python train.py --hidden_size=224 --num_key_value_heads=7 --head_dim=32 --hidden_act="swiglu" --norm="rmsnorm" --bias="none" --init_std_up=0.0201 --init_std_down=0.00198 --lr_mult_o=1.5 --doc_mask=true --max_steps=12040
MLP neurons of a small language model. Each row is named by its layer, matrix (down: output weights) and neuron, and shows model dimensions 112-175. Each number is 200 + 40 x the weight over its row's rms, rounded and kept within 0 to 999. A neuron's up and down rows have the sign that makes its largest values positive.
A block is one neuron, or neurons of one layer that tend to fire together. Before each block is what it responds to, as a language model described it from the Wikipedia text at the highest values.

Responds to: End-of-paragraph tokens with a blank line (period plus double newline, table-row pipe, semicolon), especially before a new section heading like ==Career==.
L17.down76,180,177,181,218,180,227,203,202,102,238,222,281,197,235,170,202,163,210,205,257,203,166,256,246,248,194,198,196,207,186,243,214,120,198,211,211,261,238,198,236,139,254,255,249,135,223,230,184,208,207,172,228,247,192,217,246,173,243,209,166,185,185,197,248
L17.down296,187,198,131,181,201,266,192,173,189,213,123,217,274,174,222,173,201,241,123,160,205,195,152,210,159,193,191,198,190,132,213,177,130,103,194,173,248,242,193,196,208,262,191,182,203,204,103,223,243,217,202,211,188,171,223,166,201,187,260,265,227,227,225,176
L17.down342,179,143,153,216,205,245,190,135,147,199,226,185,222,208,241,200,231,196,156,316,236,210,201,189,279,237,233,157,225,150,238,220,134,188,294,169,202,252,168,219,198,269,237,276,226,189,211,199,139,194,222,265,209,197,255,228,270,281,180,208,182,179,204,139
L17.down475,167,165,178,141,173,295,177,194,141,224,178,251,177,201,173,177,160,235,193,165,277,198,212,229,255,235,209,173,213,190,198,180,170,221,221,168,264,244,232,247,244,233,210,229,190,236,148,192,181,251,213,237,282,256,227,229,222,213,135,260,221,196,259,206

Responds to: Delimiters in sports-biography career tables and lists (pipes, dashes, slashes, zeros), plus paragraph-ending periods and == section-heading markers.
L6.down22,171,218,172,198,167,223,242,167,216,154,208,187,190,232,161,171,220,253,243,111,166,202,197,265,218,175,234,159,176,174,196,290,254,239,140,208,125,179,249,304,145,156,197,186,214,185,267,239,209,170,217,162,158,231,167,198,202,113,253,260,174,231,234,205
L6.down29,187,167,265,166,243,180,125,208,152,216,167,241,215,244,202,170,199,148,223,140,139,173,200,214,213,173,129,122,178,211,179,220,228,178,219,225,227,173,217,260,197,181,196,236,228,190,179,177,172,214,153,92,109,250,216,207,223,187,174,171,120,176,200,270
L6.down66,201,276,184,201,116,292,301,257,222,216,203,142,178,191,235,244,234,151,204,197,204,236,156,147,231,218,232,235,189,256,204,195,202,161,243,179,169,192,203,270,241,228,212,187,255,206,274,237,239,162,205,270,231,225,214,286,206,159,237,247,200,160,239,283
L6.down86,290,252,190,209,179,248,152,198,189,249,152,185,223,154,205,190,173,230,244,221,163,189,150,248,215,193,225,144,235,238,110,194,152,193,253,158,195,136,228,158,215,225,140,228,232,222,208,188,122,209,196,157,197,199,200,222,164,136,192,177,209,285,250,241
L6.down132,184,218,114,237,95,235,245,85,270,154,187,152,198,171,205,157,236,181,204,221,201,236,206,196,183,267,246,102,257,205,173,189,257,178,206,226,169,214,150,227,252,201,156,181,196,241,254,157,213,256,182,223,182,183,193,141,230,149,250,182,225,180,252,161
L6.down174,160,235,251,261,119,193,136,184,168,186,178,240,128,124,212,185,212,123,272,170,172,218,226,178,165,181,202,193,234,226,224,245,191,193,167,249,217,166,246,163,175,175,143,241,212,139,244,158,139,232,231,168,241,128,202,191,188,178,274,213,200,220,240,168
L6.down288,128,192,208,216,207,159,221,192,138,226,227,269,156,215,136,222,195,173,219,157,232,278,201,240,199,189,128,137,217,144,205,289,167,216,213,221,299,234,235,254,235,151,181,220,125,113,238,170,228,160,239,124,190,232,133,230,117,176,147,158,226,194,174,249
L6.down301,156,269,165,182,136,238,189,159,217,296,169,195,209,203,143,227,255,214,180,194,204,231,182,254,201,245,265,223,190,166,126,233,178,198,183,170,233,187,187,179,220,255,171,194,212,230,140,180,165,247,168,213,233,157,208,203,297,241,213,184,172,179,202,170
L6.down320,195,184,305,233,197,148,221,206,260,180,246,180,209,193,163,197,180,127,181,193,149,202,224,202,77,168,155,172,169,220,201,263,179,186,124,217,163,201,208,160,201,149,169,157,188,142,233,278,251,215,226,188,226,224,200,162,176,237,129,250,118,239,175,206
L6.down399,195,218,186,158,230,196,202,168,209,178,207,213,190,229,170,303,219,136,155,274,191,235,178,252,160,208,157,64,201,257,217,180,272,198,152,199,174,152,160,220,259,210,172,283,269,114,161,186,124,216,231,162,190,202,187,230,127,172,211,196,193,249,227,185
L6.down420,136,142,151,164,225,209,185,179,204,260,233,199,194,210,186,233,262,182,208,220,179,251,230,191,218,224,220,226,170,182,211,261,240,210,120,172,236,246,235,144,193,237,216,236,260,203,255,199,231,248,243,200,184,156,204,139,129,163,189,170,150,194,312,209
L6.down423,188,175,170,247,112,182,236,142,191,180,238,201,167,193,186,153,188,227,251,188,215,171,212,277,125,148,171,171,251,206,164,208,159,252,151,210,182,160,244,190,179,205,159,199,187,240,191,186,187,149,224,266,116,168,129,167,222,187,214,151,239,229,192,164
L6.down435,162,314,255,253,192,187,155,241,240,120,251,159,241,186,196,220,143,252,203,148,159,208,168,261,160,191,198,186,211,153,167,212,162,212,220,179,254,184,203,235,215,157,154,242,227,172,187,159,213,166,209,192,224,204,159,198,218,172,172,268,96,205,216,218
L6.down504,230,214,223,292,197,165,150,209,262,159,244,206,242,144,244,166,160,162,220,116,183,205,225,154,176,177,188,169,198,205,156,222,181,170,232,277,186,178,223,237,169,228,215,280,127,170,187,224,179,212,191,158,224,103,225,162,208,156,188,238,208,200,147,144
L6.down554,193,218,207,154,266,164,205,253,220,162,217,300,220,146,186,175,276,182,230,187,239,191,201,237,215,194,212,240,222,163,145,201,250,272,226,176,141,180,181,104,180,214,204,232,187,151,212,169,188,168,137,147,255,250,254,178,180,163,218,235,187,237,198,235
L6.down556,230,224,218,177,225,163,176,241,206,202,185,74,158,145,260,200,200,144,135,169,194,210,216,195,147,158,219,156,231,216,196,232,228,249,234,164,225,184,252,208,234,194,177,125,163,145,165,148,145,135,187,175,288,188,202,200,223,152,254,178,190,208,202,98

Responds to: Opening pieces of multi-token words, most strongly "Le" beginning a personal name (Leigh, Legrand, Leonard, Leung), also inside rare words (albeit, erupt, reunite).
L17.down202,206,217,153,169,218,163,212,174,239,224,272,208,217,124,140,248,194,174,157,221,148,216,198,176,215,155,245,195,157,200,230,206,197,191,228,174,182,215,195,170,302,212,146,265,136,129,212,221,181,215,151,211,253,172,221,180,181,262,180,233,198,219,199,185
L17.down282,172,178,186,238,164,213,175,216,217,153,273,229,156,187,186,202,272,266,253,208,145,251,181,191,176,195,221,164,213,213,260,160,221,172,117,146,250,169,117,183,197,228,179,206,226,274,215,178,118,148,210,128,263,170,188,214,216,257,188,144,229,193,247,145
L17.down464,196,225,208,184,246,162,131,219,180,222,204,167,152,163,234,217,201,241,200,226,151,229,206,188,181,220,199,125,233,181,180,229,203,171,318,185,249,220,131,184,258,187,141,224,198,143,198,222,178,178,214,181,240,160,220,177,236,196,130,194,209,169,258,118
L17.down552,196,213,181,208,222,207,180,216,169,236,197,263,200,170,159,205,221,99,261,139,221,194,150,220,204,146,111,279,65,227,159,209,203,232,183,219,154,199,154,209,204,152,200,290,217,240,263,207,208,180,184,120,221,220,200,170,103,184,221,116,200,172,194,198

Responds to: Second or third word pieces inside a word split after a short prefix, e.g. Or-che-stra, ab-st-ract, inc-or-rect, pro-f-ile; also runs of markdown table-divider cells.
L6.down49,209,196,278,208,140,173,149,176,190,221,238,214,258,206,182,115,220,202,223,201,277,171,190,187,137,194,168,100,248,194,214,185,223,151,191,150,220,230,224,168,191,173,224,240,208,166,222,144,185,108,182,168,285,163,144,240,188,226,215,259,172,161,153,211
L6.down85,178,196,157,123,198,179,227,180,121,206,207,245,244,187,226,228,225,222,219,238,238,214,211,158,217,178,259,226,245,216,221,146,215,239,231,235,217,228,250,187,173,199,254,246,143,161,208,131,235,167,228,169,253,209,166,227,247,137,199,166,184,184,189,195
L6.down99,134,159,137,160,170,161,193,208,196,249,125,137,203,158,219,168,208,212,251,227,161,210,168,170,278,235,202,251,267,134,269,229,211,215,124,248,201,178,176,212,204,140,131,195,204,238,219,194,211,228,217,225,129,201,217,110,210,203,163,129,222,224,227,195
L6.down104,184,162,238,186,216,152,246,178,167,147,196,269,165,171,155,196,176,183,193,172,218,212,234,192,191,177,144,180,156,125,236,259,188,235,209,199,180,201,262,182,142,185,185,128,214,165,178,163,224,221,244,143,233,178,236,210,139,165,289,205,209,172,174,222
L6.down137,229,199,152,172,168,125,183,216,202,180,265,249,214,217,203,177,133,185,139,201,175,154,175,175,227,147,183,210,175,218,174,195,231,179,230,211,200,206,166,188,226,164,149,207,227,153,167,246,201,184,196,70,164,188,176,162,168,186,214,164,182,199,235,189
L6.down149,256,247,184,195,283,147,282,190,165,196,217,240,212,190,119,228,139,247,249,180,209,138,143,180,201,194,217,215,301,152,161,230,184,235,153,238,228,170,154,201,222,252,185,210,180,169,270,133,181,203,208,207,187,210,136,144,290,195,198,212,245,145,200,178
L6.down272,141,197,271,161,250,210,206,232,215,199,236,185,194,245,202,242,208,145,230,225,191,221,172,193,292,205,210,182,212,217,196,127,172,233,144,266,161,141,247,210,192,226,139,132,218,194,190,234,108,230,185,199,226,225,144,159,201,155,170,227,196,219,195,108
L6.down279,156,208,131,159,182,148,172,174,189,234,167,265,190,171,180,190,181,136,171,227,174,191,247,143,158,225,227,205,215,160,184,233,243,281,149,168,273,191,214,138,220,227,219,200,159,191,201,278,160,235,297,230,192,225,222,201,162,158,183,188,161,222,217,205
L6.down281,277,173,176,256,214,227,227,183,157,213,203,263,197,188,225,105,257,197,159,173,205,264,113,176,213,190,176,220,191,155,249,251,145,202,174,253,165,158,161,169,271,226,185,156,129,195,201,201,272,174,290,218,235,166,197,210,172,159,203,236,189,207,211,205
L6.down324,209,241,201,186,174,247,276,225,286,182,210,225,205,232,307,263,237,125,197,148,220,218,129,209,217,147,208,219,195,245,229,196,146,165,232,248,271,196,205,230,245,217,194,156,121,208,286,192,245,193,260,174,162,240,207,212,253,190,175,160,151,228,152,169
L6.down409,214,209,220,304,222,224,193,228,230,206,184,259,234,166,206,252,185,173,232,244,227,210,232,191,181,221,185,146,182,218,186,202,238,174,199,233,199,183,261,197,182,192,154,240,198,204,152,160,206,206,258,200,156,170,167,214,254,197,234,149,231,220,188,232
L6.down440,222,204,245,224,199,226,174,199,192,187,172,144,170,233,227,145,211,260,162,220,176,239,195,263,202,141,209,112,185,336,227,218,238,193,183,191,200,137,212,197,205,239,187,198,210,162,213,150,240,246,218,167,235,214,192,189,195,207,166,252,171,159,183,253
L6.down459,148,173,211,176,135,159,190,197,250,252,219,209,220,196,251,182,219,199,224,223,199,269,223,157,233,187,114,147,149,210,179,194,182,189,107,197,165,218,211,224,254,234,203,207,248,200,142,174,229,201,192,136,283,242,244,144,166,183,182,227,299,209,227,218
L6.down469,231,288,178,237,266,136,217,287,215,233,166,210,155,187,164,178,140,226,200,180,229,171,161,167,205,200,256,255,101,212,189,208,198,212,178,161,282,204,204,243,195,196,200,169,207,235,151,242,181,169,192,214,165,113,271,203,225,225,144,190,146,167,204,187
L6.down505,188,176,222,205,206,167,182,166,258,215,188,130,222,149,183,230,258,205,181,241,250,257,246,165,196,193,129,234,221,262,174,237,260,210,93,208,300,194,172,273,213,177,188,160,227,225,161,199,173,176,213,216,192,144,191,140,202,233,250,222,227,151,194,227
L6.down568,234,264,144,216,246,186,234,202,251,243,194,299,167,219,136,211,185,181,142,267,223,212,158,245,224,188,219,231,193,245,160,236,169,192,170,219,270,198,236,204,201,249,304,187,177,227,216,206,132,185,104,164,239,173,191,188,256,217,240,222,187,206,212,212

Responds to: Short second or middle subword pieces of words split into fragments, such as ie in Bel|ie|ve and med|ie|val, a in ass|a|ult, adu in undergr|adu|ates.
L11.down262,216,240,190,178,219,232,246,264,169,181,158,224,125,190,227,264,140,122,239,254,233,220,164,178,190,175,210,201,190,218,167,194,187,217,140,189,232,203,178,209,235,126,183,243,280,136,233,227,184,186,227,190,240,167,194,182,186,185,182,210,129,153,238,165